From a checkpoint of a small transformer trained on Wikipedia: RMSNorm before each block.
MLP neurons of a small language model. Each row is named by its layer, matrix (up: input weights) and neuron, and shows model dimensions 80-207. Each number is 128 + 32 x the weight over its row's rms, rounded and kept within 0 to 255.
A block is one neuron, or neurons of one layer that tend to fire together. Before each block is what it responds to, as a language model described it from the Wikipedia text at the highest values.

Description: Prepositions, mostly with, also as, by, of, at, opening a phrase after a noun or verb phrase, e.g. window with tracery, raised by, taught at.
L5.up305 [146 106 202  95  77 144 138 141  95 108 159 122 132 136 102  76 148  84 102 135 157 101 168  98  84 113 159 112 152 170 126 130 109 150  98  90 141 113 133 129  87 129  89 107 138 149 140 140 143 157 149 199 135 211 128 132  83 146 124 102 123 157 135 148 112   0 119 115 135 120 154  72 178 121 103 141 124 127 100 204 182 166 171 116 140 117 226 118 181  77 125 122  95 137 159 116 106 105 131 151 134 100 121 155 125 160 137 121 134 132 167 143 128  61 146 126  88 137 184 183 142 147 156 129 137  87 106 172]
L5.up1010 [159 153 126 114 160 157 101  79 165 120 122 121 146 165 102 126 133 124 120 150  96 107  79 165 126 170  90  98 138 104 176 137 111  64 136 150 174 125 141 103 125 147 145 160 178 168 148 144  90 135 223 144  99 144 116 224 157 143 103 185 117 149 124 104 143  88 151 119 119 137  97 171  56 135 166 109 116 173 123 115 114 131 124 143 172  72 174 152 124 125 147 155  69 100 192 176  97 127 143  96 152 136 149 232 157 124 118 142 129 127 129 141 131 163  82 169 103 155 214 137 124 143 173 155 141 143 133 154]
L5.up1624 [156 100 138 106 130 179 118  93 135  98 164 146 138 180 112 114 121 153 117  91 127 109 132 126 174 121  95  78 140 130 188 169 112 173  99 100 150 113  90 129 185 188  73 150 148 113 111 183 146  95 157 113 116  35  71 137  98 131 111 122 176 167 115 127  85 134 158  98 141 151 131 154 111 132 180  58 138  89  95 112 153 235 108 143 140  91 129 114 161 139 129 125 135 110 202 186  78 126  97 105 145 122 184 194  24 117 122 109 151 148 131 123 145 113 147 135 139 178 138 126 134 150 175 107 134  85 131 183]
L5.up2068 [125 164 173  72 101 175 116 107 123 149 172 149 120 121 130 114 124 157 124 157 137 107  69 104 125  91 116 149 183 106 141  84 146  57 107  87  82 140 126 175  91  78 123 120 105 147 143 155 136 102 112 113 175 211 140 184 128 119 120 133 161 129 108 143 101  82  97 168 169  58  78 120  89 145 158 130 149  43 135 156 124 101 104 117 149  83 226 124 130 111 109 137 154 106 132 144 170  94 104  83 136 163 146 132  67 142 163 103  88 145 166 116 116 115  93 159 128 165 168 138 110 103 124 167 130  85 105  82]

Description: Interior fragments of longer words split into several tokens, such as ati in compatibility, ar in bipartite, and enti in credentialing; also predictable fixed-phrase completions like U.S., in order, no longer.
L2.up1354 [138 156 149  87 112 192 136 172 113 140 185 136 231 140 154 188 116 114 111 165 130 170 110 181 101 128 106 144 122 114  74 135  99 137 116 119 113 128 118  97 143 110 148 134 215 119 120 149 136 113 173 145 179  93 116 204  68 146 114 120 202 108 123  86 102 141 142 127 130 100 120 176  89 146 111 123 131 119 197 106 112 100 131  95 109 144 121 125 145 174 106 139 112 102 137 120 113 102 111 119 106 117 124 166 132 153 193 162 104 149 123 107 165 136 111 211 126 154 123 116 128  91 130 182  67  97 112  71]

Description: Mainly "in" after "was born" just before a birthplace in biography Early life sections; also "(", commas or "in" before a place or gloss.
L3.up826 [163 137 128 198 100 164 125  69 144 105 145 194  84 156 107 126  93 108 100 143  87 150  74 156  65 168  60  76  69 184 134  69  88 162 101 126 179 181 185 169 157 125 104 119 138 141 161 150  63 134 197 145 133 125 159  98  96  88  85 119 152  72 150 116 155  54 147 117 110 130  92 172  75 143 129 119 115 127 124 115 111 144 143  99 145 148 142  80 146 153 146  72 127 164 101 197 133 120  93 179 147  97 105 151  83 121 139 110 150 132 115 149 142 119 150 105 171 130 123 166 155 131 115 108  84 102  85 122]
L3.up997 [119 170 124  89 120 152  76 118 134 132  99 120 135  94  96  76 116  70 114 138  69 167 104 116 108 176  39  95  87 104 158  99 117 123 198 163 144  98 148 138 149 153 186  91 142 138 127 164 120  89 134 116  96 124 109 131 165 115 144 168 136  65  73 157 174  94 134 208 174  59 119 113  72 122 139 128 117 128 135 116  94 125 178 173  75 100 165 153 153 153 127 153  95 157 138  59 113 121  96 140 117 179 164 107 112 178 126 112  97 101 163 142 152 126 164 160 170 119 125 118 174 154 123 129 140 129  77 126]
L3.up2836 [133 155 136 115 124 121 140  58 139 114  95 122 120 117 110  85  97 132  73 138  71  86  78 155 101 148  77  78 143 126 165 107 109 119 166 150 154 165 162 173 101 195 161 125 118 115 130 104 109 105 149 118 116  93 111 183 128 186 106  78 124 142 168 153 174  77 119  91 111  78 132 105 155 106  94 110  87 168 140 190 112 149 162 125 124 118 136 105 119  46  60 118 120 154 119 145 126 120  52  83 148 116 146 146 150  76 130 120 122 144 152 162 139 129 157 128 175  58 186 140 165 146 132  85  92 136 139  80]
L3.up2975 [144 149 143 127 105 112  58  95 163 107 114 133 109 146 134  89 118  79 125 196 148 133  99 128 163 170  68 164  85 167 125 115  76 140 168  72 124 151 179 136  96 139 184 115 170 104  78 143 162 154 114 182  99 139 111 159 124 154 114 117 148  98 188 158 134 123 131  78 151 133 129 121 198 141 129 160 180 154 140 124 113 147 103 127 168 177 150 151 133 160  69 150 145 189  95  94 114 141 113 125 144 174  89 173 121 101 126 144 134 178  85  94 142 116 165 112 161 165 139 116 139 174 189  66 117 177 111  42]

Description: Final digit of a year or day number in dates that open or close an event clause, e.g. March 201|0, July 21, 194|5; rarely with or against.
L2.up543 [144 206 148 133 174 197 105  88 148 106 146 167 135 136 139 136 153  95 108 158  64 100  94 143 101 165 113 153 133  92 156 119 106  75 137 133 110  95 118  86 138  83 118 129 137 120  75 149 186 143 160  82 192 144  86 188 154 167 140 171 113 156 161 124 147 163 160  65 125  77 162 145 139 168 183  95 156 140 101 142 136 131 116  44 147 117 102 113 168 169  88 199  82 163 138 105 126 125  82 121 124 146 133 148 111 178 141 117 170 101 122 137 129 118 149 116  98 126 140  71 109 204 177 113 171 167  89 120]

Description: Short word pieces inside a longer word split into several tokens, e.g. suscep-ti-bility, pres-ti-ge, catal-ys-es, encycl-op-edia, across any topic.
L3.up12 [125 177 174 110  79 167  62 130 101 112 201 151 175  78 112 103 153 134  62 105 103  70 109 118  48 153 160  81  99 153 145 136  98 110  96 161 121 134 133  69 148 109 197 135 115 104 147 120 104 114 174 179  93 137  68 124 137 132 109 142 154 138 180  29 107 139 151 114 104 123 134 137 186 120 121  41 138 156 122 105 146 106  95 135 146 146 108 112 108 134 100  81 128 109 171 114 100 104 146  88 111 120 148 173 170 149 109 109 101 122 156 183 128 130 133 173 109  93 104 101 103  93 160 138  70 110 122  85]
L3.up284 [161 172 140 156 107 192 151 170 105 111 130 155 185 118 107 162 130 121  87 122  94 138 127 147 150 120  77  92 100 119 124 138 144 116 120 116 104 215 225 131 118 145 156 128 116 124 124 104  89  89 150 172 147 142 114 147 102 125 101 128 170 170 158 123 170 143  67 130 127 161 109 117 176 117 191 117 117 142 143  98 164  99 163 148  83 161 138 100 121  80  98 125 112 159  84  80  94  70 100  53 161 147 131 163 100 104 156 155  89 134  94 153 115 129 111 147 143 136 182 125 129 154 125  85 127 126 165  72]
L3.up381 [131 173 114 133 151 194 123 141 120  94 153 143 203  61 127 131 103 127  68 124 169  89 150  89 134 159 156 108 118 175 124 122 149 142  95 117 142 159 175 104 136 137 137 109 148 166 161 160  97 100 165 182 134 125  54 112 125 131 135  59 137 162 149  13 169 119 140 150 163 127  79 162 141 172 136 144 156 162 162 132 162 142  39 125 147  92 108 144 164 149  89 110  61 149 143 101 102 115 145 106 153 120 140 137 133 105 165 191 112 137 113 120 136 113 129 172 171 143 155 126 135 136 143 172 155  92 173  46]
L3.up1052 [131  73 116 100 167 128  85  77  88 140 111 120 211 107 103 102 139 101 118 159 120  99 138 122 125  99 140 112 126 117 188 155 155 162 127 166 114 102 141  95 132 128 176 124 150 120  94 131 136 145 170 164 122 145  54 151 107  98  98 123 176 159 141  84 101 151 128 180  63 151  60 165 119 101 129 118 116 139 248 100  91 117 115 160 139 115 131  89 147 159  49 114  92 146 159 115 128 108 137  95 157 138 132 117 123 174 182 130 135 143 116 133 146 138 146 172 114 133 119  96 142  88 143 131 103 118 159  46]

Description: Prepositions heading a following noun phrase, strongest for temporal since, after and before ("since the late 1960s"), also with, by, between, from.
L3.up327 [ 93 117 132 115 122 105 170  97 114 133 119 151 144 164 104  81 116  93 122 158 181 172 112  98  99 176  88 103 111 180 123 117 142 130 164 138 148 148 138 125 182 131  98 145 144 125  80 145 127 129 127 148 125 131 107 149 105  98 111  98 193 154 118 116 156  32 175 121  76  70  54 103 110 105 177  95 180 103 143 111  66 113 152 163 168  64 167 120 180 163 112 157 190 189 115 117 140  91 148 148 175 154 136  94 159 128  97 175 176 135 154 160  97 170 117 146 102 143 202 120 116 109 179 141 128  79 121 177]
L3.up358 [102 118 167 139 140 150 109  97  51 150 155 151 133 110 104  47 116  72 144 120 132  64 127 123  84 143 166 162  84 172 148 136 128 160 132 100 183 178 153 126 136 106  80 163 172 180  99 123 182 175 101 185  97 147 124  73 171  98 138 168 200  77  93 110 113 102 152 118 131 124 128 135  42 109 168 106 157 152 155 113 130  87 135 104 128 104 132 132 224 140 143  76 126 191 123 187  99 139 119 185  92 123  88  98 154 173 165 152 134 108 167 177 138 104 152 151  68 126 113 148 129 135 154 113 130 118  77 152]
L3.up1066 [163 144 132 134  58 143  69 140 148 108 153 123 185 151  70  47 128  17 100  78 117 147 116 112 121 121 104 131  80 115 104 156 104 112 151  66 180 196 154 101 125 146 120 103 120 118 134 155 138 157 107 207 149 194 179 149 160  98 104  92 165  94 139 136 204 142 206 125 130 154  80 116 118 111  53 139 174 186 110 102 130 139 152 163  98 103 190 141 144 106 129 150 119 216  52 150 106 113 118 124 124 109 169 133 177 129 163 132 102 121 176 197 129  97 120 225 103 132 127 117 118 158 122  80 162 198 103 142]
L3.up2534 [146 158 156 100 151  89 178 105 147 111 102  92 107 132 110 111 151 131 129 130 199 104 149 139 204  92  91  44  95 136 148  83 131 135 125 151 124 119 136 130 255 200 203 140 116 170  97 104 154 127 132  92 142 110 104 176 149 132 119 149 165 194 116 103 132 105 116  53 130  64  76 125 141  85 126  54 150 148 182 133 142 141 154 188 194 124 172 123  82 181 129 190 205 106 123  87 110 103 202  93 165  94 153 125 160  94 160 122 162 174 130  70 114 168  93 145  68 172 142 106 204 135 179 114 157 120 195 150]

Description: The prepositions by, with and for right after a past participle, e.g. characterized by, decorated with, caused by, credited with.
L2.up2890 [123 144 160 114 110 148 175  82 108  81 152 146 252 143 129  98 115 103 119 145 122 112 169 163 111 162 212 116 127 123 196 153 143  66 118 156 128 197 137 152 102 182 143 143 116 174 146  84 165 141 138 155 188 159  58 120  91 134 114 145 115 137 100 163 125 117 129  89 157  96 128 152 163 145 131  92 131  60 140 182 104 134 102 121 164 190 140 102 112  98  94  82 177  78 127 134 168 109  75 108 112  95 114 128 104 118 138 128 150 132 183  79 186  73 115 189  47 132 107 156  93 136 167 123 123  96 144 164]

Description: First word piece of a surname right after a given name, e.g. Hear(d), Fre(mont), Dar(in), and day numbers right after a month name, e.g. January 15.
L5.up427 [149 114 132 167 136 113 107 103 145  90 140 174 103  85 110 160 158  91  59 163 106  86 153 154 137 117  77 144  98 144 119 104 110 164 100 103 124 120 117 137 186  93 137 158  81 115 102 108  96  95 141 142 171 105 146 108  87  55 144 169 193 141 142 107 197 127 184  59 134  87 164  81 110 117 168 130 138  86 169 153 132 153 142  78 157  78 127  87 145 130  56 141  40 144 140 104  74 103 125  83 153 123 167 178  69 127 126 198 127 117 110 127  91 145 157 102 142 136 155 106 208 153 173 137 160 119 133 136]
L5.up787 [123 120 148 142 154 149  70  84  96 114 132 183 126 104 109 103 161 112  89 103 136 105 176 161 152 153 161 152 109 115 149  89 107 162  92  86 207 109 117 153  94 124  79 174 194 159 149  87 124 168  97 114 152 155 120 142 136 145  93 145 135 141  81 126 124 131 141  98 114 181 119 164 129 129 130 133 126 138 128  94 138  75 106 123 141 173  61  88 120 128 152 101 137 139 130  78  96  88 138 128 130  86  93 226 133 172 133 117 104 108 136  56 187  78  92  87 160 117 137 105  82 198  84 156 150 130 157 111]
L5.up811 [102  90 138 152 150 172 130 148  90 174  96 190 135  79  90  95 119 167 119 121 160  93 130 140 123 121  90 148 143 149  46 132 152 228 131 129  94 101 126 134 134 112 111 145 106 163  84 133  77 159 134 105 105  89 136 100 112 141  78 105 168 149 116 164 102 107 149 113 136 200 154 111  98 109 128 146 113 178 117 101 159 121  44 136 164 124 134 104  89 142 125 175 116 157  74  76  62 127 162 144 119 142  80 162 135 128  72 109 181 113  81  67 135 121 115 166 181 140 124 151 127 204  74 119 201 139 132 141]
L5.up1268 [124 119  94 124 155 151 104  95  92 179  85 150 149  74 133 115 104 121 109  93 177 105 123 189 110 120 107 163  99 127 131 108 140 167  71  80  96 155  81 102 145 122 143 142 102 104 152 132  83 171 105 138 144 106 124 107 153 114  99 202 176 136 121  87 180 111 130  90  99 139 117 167  63  87 112 116  87 150 135 109 142 140 118 100 177 110  62 136 114  87 114  93 120 138 122 114 105  80  70 119 157  96 146 189  85  47 116 167 163  79 133  99 147  62 140 124 166 143 126 146 133 173 110  80 160  95  92  81]

Description: First three digits of four-digit years after "in", "born" or a day and month (in 2016, born 1994); also the conjunctions "or"/"nor".
L2.up2564 [181 255  98 120 105 147 116  70  35 106 153 151 174 158 163 116 104 123 123 127 140 130  51 130 127 151  94 119 104 179 163  78 136  79 152 119 112 138 126 179  98 189 154 129 153 157  94 138  73 135 135 158 132  98 149 136 145  57 147 120 164 112 110 145 150 139 179 145 125 193 106 140 138 136 181 166 129 139 129  90 117 142 109 179 139 142 127  68 171 175 118 141  88 168 145 136 121 136  74 141 102 156 167 130 127 116 115  67 127  82  76 131  37 134  76  85 143 129 122 165 129 138 166 157  90 116 122 151]

Description: Prepositions, mostly in, also on, at, as, to, after nouns or verbs that take a complement: interest in, role in, pioneer in, focuses on.
L3.up883 [169 109  68  85 131 125 106 125  89 127 144 138 137 171 118 180 188 124 100 104 119  95 133 114 159 153  93 166 147 164 110 144  81 139 127 110 142 171 128 173 193 132 178 144 136 106 127 152 100 121 225 123 213 119 148 136 122  86  98  39  70 152 179 111  90 156 149 100 104  68  95 210 127 103  96 102 130 131 102 128 140 122 148  91 207 131 121  96 123 165 149 163 109  96  93 127 114 127 189 142  98  90 156 168 157 159 172 152  96 117  98  81 159  95  73 133 156 133 164 124 159 145  74 151 106 130 154 177]
L3.up1616 [124 118 154 121 117  95  63 153 114 159 143 148  93 156 103  74 124  78 110 142 104  42 134  97 121 176  84 124 116 146 146 173 133  91 118 116 138 123 132 150 212 174 198 165 213  95 156 118 171 111 106 164 141 167 155 136  88 135  68  82 152  76  59  18 139 116  98 100 133  98  76  72 165 142 144  97  97 132 131 116 146 169 137  48 132 129 161 154  77 159 107 229 153 148 136 140  84 101 114 160  92 108 121 118 130  99 175 127 120 140 133 133  93 137 123 115 128 135 142 137 162  78 149 143 116  79 123 134]
L3.up1624 [146 144  80 100 133 128  96 123 166 173 119 150 119 157 114 183  89 135 129 177  36  88 114  83 152 138  64 115  70 161  86 115 131 234 133 144 114 146 144 142 167 119  86 208  92 135  84 175 166 128 150 133 134 133 144 181 125 112 113 123 175 147  45  73 128 129  80 111 132 143  92 111 165 131 123 127 140 138 140  77 121 119 127 121 146 147 129 142 139 184 140 201  72 152  75 158  80 111 181 192 121 145 139  96 154 160 150 119  88 109 147 146 106 151 150  85 115 147 162 199 136 174 108 183 115 104  67  79]
L3.up2953 [139 175  89 104  86 148  97 126 143 117 132 114 148 117 113 128 164 115 147 159 102 119 126  80 184 147 110 127 146 131  77  68 136 140 119 114  85 203 138 147 104 185 120 245 149 168 102 126 132 146 123 144  83 143 129 152  73  52 138 105 170 117  58 141 135 119 122 131 133 170 152 108 120 120  88 152 166 145 144  94 113 127 117 162 142 111 113 127 146 150 132 187  92 112 129  94 126 106 105 126 116 198 114 123  54 175 126 139 137 102 106 119  82 157  99 124 125 152 179 139 154 190  63 156  93 107  92  54]

Description: Words marking the next stage in biographical or historical narratives, often sentence-initial, such as until, After, then, early, started, During.
L2.up1616 [168  60 139 115  56  99  89  62 157 153  90 120 131 103 110  81 117 114 107 156  61 143 136 183 148 129  87  64 121 112 139 155  86 187 143 114 163 138 126 104 193 139 136 108 150 113 146 125 136  87 125 106 131 164  97 160 130 128  84 113 111 113 154 114  93  87 154  88 136 107 106 132  59 130 145  69  94 145 153 145  52 134 129  90 195 126 176 144 106 187 102 118 172 140  73 169  49 122 144  96 157 148  73 135 124 131 141 132  70  93 159 129 117 147 137  95 131 118 129 109 204 156 116  87  92  81 108 121]

Description: Prepositions and articles just before a time point or event, like after, before, until, of in "end of 2016", the in "at the 1952 Olympics".
L5.up163 [ 90 177 126 153 115 125 149 130 129  88 134 146 138 100  99 129 165 103 125 125 136 152 122 102 118 138 144 115 129 123 134 156  97 171 116 134 182 102 101 159 187 129 157 122  63 135 128 130 140 132 141 160 136 158  96 159 107 107 110 127 162 168 141 130 171  99  98  82 144 158 116 104 116 139 156  93 134 131 132 100  88 159 131 143 130 108 163 125 141 112 134 131 148 101 145  94 124 143 106  89 187 120 136 154 106 150  99 140 112 118 165 129 106 142 167 133  85  87  93  70 204 170 174 139 122  87 151 145]
L5.up1251 [116 135 135  91 184 123 146 116 177 154 170 137 125 137 135  64 110  86  97  89 133 105 109 125 116 148 117 162 114 125 109 127 112 226 148 146 143 116 119 128 152 136 142 109  92 131 107 163  93 118 147 142 123  79  97 139 146 152  94 139 178 154 121 125 117 118  94 103 138 103 116 114  75 145 158  67 160 135 152  64  74 121 164 138 175 104 155 130 172 132 131 115 225 165 145 109 150  91 132 113 172 106  87 113 114  96 139 195 141 140 142 166 124 183 184 168 148 105 144  63 156 149 178 160 177 116 111 161]
L5.up1584 [153 126 131 109  72 149 135 105 121 135 139 106 134 105 101  45 124 107 100  97 129  96 123 121  98  88 144 199 131 115 116 160 116 144 135 134  72 123 123 148 131 126 127 112 147 154  69 115 104 135  71 131 104  70 107 142 130 136 142 118 106 138 140 120 135  98 132 145 106  94 118 157 113 125 132 117 146 109 185 107  91  72 104 145 193 157 219  94 202  92  94  93 175 107 143 138 130  83 134  82 122 103  81 128  81 103 100 130 133 113  96 118 206 177  79 116  80 102 134 134 176 122 149 129  92 159 140 106]
L5.up1926 [113 154  98  92 137 106 119 104   0 115 119 134 117 124 128  92  97 142 112 104 112 100 133 131 125 109  76 127  78 135 111 146 128 141 132  96 161 168  90 163 134 146 153 149 110  59  74 126  92 167 108 188 140  44 142 177 140 131 139 120  97 111 101 146 130  82 120 130 132 118 126  64 165 135 199  59  94 150 162  50 154 138 119 118 137 131 177 136 134 120 118 108 179 147 153 141  94 136 125  94 172 132 126 131 128 110 124 179 155 110 165 153 106 211 168 123  85 106 120 126 156 194 194  70 145 107 124 122]

Description: Tokens partway through re-stating a heading or article title in the opening sentence after it, e.g. the "202" of "2023–24", "Highway" in "South Carolina Highway 410", "oma" in "Diplacanthopoma".
L5.up431 [158 136 106 144  69 135 127 150  91 142 163  72 183  91 152 149 100 130 135  97 118 151 155 136 117 136 134 130 134  97 106 126  90 141 153  93  89 186 156 186  99 194 128 160 153 169 150  92 139 143 181 153  90 152 154 105 118 131  77 126 165 171 117 126 149 120  91 125 126  81 110 117 125 119 161  67 191 106 185 147  94 135 190 160 130 136 167 194 156 125 104 145 187 144 114 112  90 115 132 143  97 142  55 137 148  85 186 179 114 120 166  69 144 130 104 169 105 117 125  98 147 125 150 165  94 154 122 143]
L5.up532 [117 181  74 167 145 147 105 146 153 137  93 142 141 108 103 169 129 126 108 117 115 148 102 113 166  83  94 132  68 129 147 139 135 111 153 132  91 144 196 141 147 112 140 134 112 180 111 143  70 119 194 139 158  73 103 153 160 122 138  79 104  93 120 189 195 130 158 111 128 115  66 129 132  97 147 112 168 175 164 151 140 160 168 148 153 163 152 157 124 107 119 120 125 142 109 116  88  99 117  71 111 129 135 164 157  93 159 128 151 145 136 122  61 132 108 135 139  88 149 100 170 101 174  78 108 126 141 161]
L5.up2192 [ 97 187 121 169 110 138 127 174 110 132 172 133 164  64 145 111 121  51 116 104 113 161  64  85 201  97 122 118  99 122 194 156 124 143 175 114 132 140  89 205  86 135 116  99 132 159 118 155  85  72 165 160 150  54 148 242 103 113 116 196 111 131 120 126 181 131 136 165 100  97  85 131 169 111 146 141 117 173 160 133 149 107 166 150 117 132 165 126 104  85  89  92 161 133 134 134  80 152 114  23 165 150  99 138 109 126 127 152 151 113 178 127 118 111  61 165 116  72 144  80 130  78 151 143 116 123 165 112]
L5.up2829 [151 139 105 150 116  96 122 155  63 174 105  84 138  94  86 164 124 132 109 134 107 121  80 168 137 189 159 202 110 151 124 141 147 154 180 158 107 162 164 151  53 147 127 109 141 124 103 119 112 141 207 161 125 125 116 186 141 104 109 145 130 162 144 138 143 132 176 190  60 134  52 158 109 107 161 132 141  85 183 101 148 132 156 111 132 181 157 120 150 140 185 160 116 115 122 148 113 146 114 114 129 144 108 116 111  97 111 140 160 165 185  76  85 170 157 133  75 110 141  59 109  85 148 108  46 107 127 146]

Description: Interior subword pieces in the middle of longer, less common words in prose, such as obli-vi-ous, invig-or-ate, s-ooth-sayer and ch-ari-oteer.
L5.up517 [146 158 161  77  93 165 124 160  99 134 183 157 111 131 113  96 154 143  74 118 148 144 156 112 137  97 179 112 176 107 112  79 122 118 154  53 132 159 130  96 104  91 130 168 107 180 135 114 111  95 108 152 148 105  97 153 115 137  90  71  86 117 175 107  71 147 143  64  55 110  82 183 110 109 155 107 156 110  64 127 134 114 145 151 147 202  80 126 149 127  88  71 169 160 116 122 138 131 145 143 163 103 113 128 139 140 137 147 111 144 103  88  82  89 160 107  96 129 155  99 135 112 106 143  79 141 200 159]
L5.up981 [103 136  87 134 158 196 112 119 200 113 135 151 147  77 105 118 163 183  96 142  76 200 110 158 167 154 123 128 162 131  73 135 139  49  87 120  98 149 164  70 136 118 146 121 128 128 121 120 124 136 169 125 159 148 104 101  89 151  98  96 144 120 115 143 104  94 105 144  91  98 184 145 126 147 175 150 110 147 150  89 117  85 164 145  83  73 230 175 188 118 140  87 164 103 161 142 137 136 105 138 117 137 147 149 146 155 162 142 122 143 166 162 102  86 127 141 118 101 121 138 146 173 156 162 152 112 152 136]
L5.up2085 [142 154  66 117 170 154 107 100 120 110 159 203 196 161 146 146 114 136  83 101 131 140 135 143 137 163  79 128 159 126 116 199 120 107  95 139 122 127 138 107 102 195 165 170 165 147  87 152 113 127 157 132 136 168 103  90 112 162  85  80 133 113 135 144 116 141 155 139  76 180 107 132 129 138 200 100 137 140 162  99  84 149 124 150 161 129 185 127 127 145  71 117 173 102 145  69 107 114 121  81 107  92  75 153 173 179 127 126 119 109 105 139 151 143 137 102 138  95 120  95 140 200 132 155 121 112 180 151]
L5.up2266 [137 177 111 120 128 121  65 151 145  76 182 101 109 144 122 138 127 119 134 132 122 141 116 125 103 155  81  94 103 134  95 127  75  68 149  92 141  90 145 112 169  99 161 152 163 177  87 112 123 134 180 113 151  86  63 131  53 134 111 149 166 177 123 108 121 147 120 117 118 144 121 133 114 109 164  71  87 159 123  98  94 108  90 110 216 143 151 108 144 204 125  89 100  83 113 154  93  38 148  81 145 108 126  83 171 132 157 109  99  75  99 108 221  77  95 162 131 156 112  80  85 168  79 132 134 136 133 144]

Description: Early tokens of a surname or nickname following a given name, in lists, tables and bios, e.g. Mc-Ph-erson, Sc-ors-ese, opening quote before Devilfish.
L3.up99 [151 133 104 133 123 127 109 135 150 209 163 104 124 117 100 156 160 172  87 135 174  79 132 164 174 105 104 167 107 128 177 179  51 117 155  92 111 103 164 165 152 108 161 208 137 127  90  96 107 171 147 119 132 153 122 149 162  83  84 114 109 117 107 119 128 160 134  86 142 134 146 184 105 172  98 117 119 136 103  64 212 117 119  87 196 142 147 134 135 175 134  87 133 135 110  95 131 114 121 137 109 187 129 170 142 139 131  91 123  98 136  61  81 162  82  85 134  76 135 178 127 135  90 121 137 132 142  90]
L3.up762 [159 138 112  87 142 160  48  98 147  87  96 100 160  75 164 165 125 165 121  31 158 157 102 147 125 175 123 127 143  83 130  68  89 118 148 143 126  99 117 165 142 134 144 162 202 143 123 186  78 119 171 171 184 120 108 169 130 154 132 122 117 174 133 109 154 129 180 127 144 112  92 138 112 124 121 144 111 164 139 147 108 151 117  79 195 140 151  87 124 143 121 116 132 120 107 127 102 128 146 144  92 162 154 157 123 142  77 118 123 111 151  52 149 131 132 145 176 135 120 141  98 217 113 106 196 100  88 110]
L3.up1717 [146 128 114 136 133 127 149  96  97 166  91 216 174 133 111 133 120 127  86  97  78 140 163 125 180 145  74 103 108  85 137 145  68 127 155  89  82  71 198 171 141 122 115 130 122  95  96 123  98 131 171 103 126 142 173 163 189 132 120 114 117 107 176 136 161  63 159 125  68 111 151 145 100 123 131 117  67 173 170 141 107 101 144 133  94 168 169 124 133 154 105 140 107 123 116  98 166 147 118 148 152 152  96 202 115 171 135 101 168 121  89 107 139 191  97  96 144 131 191 145 115 138  82 146 162 123  89 100]
L3.up2151 [129 118 139 139 105 132  96  93 119 132 182 108 115  84 185 134 148 139 120  79 104 121 171 156 123 127 139 108 146 120 109 128  96 172 104  84 104  81 110 114 116 171 120 145 108 109 132 168  98 162 206 109 222 143 151 125  80 166  83 171  65 136 173 140 115 130 185 181 109 140 114 124 150 178 110  92 144 212 131 112 138 124  88  78 143 171 140  93  94 155 103 110 137 145 108 116 127 153 138 113  95 173  91 148  90 152 115 132 142  89 121 119 139 131 100  92 129 148 134 129 132 149  97  87  63 104 130 140]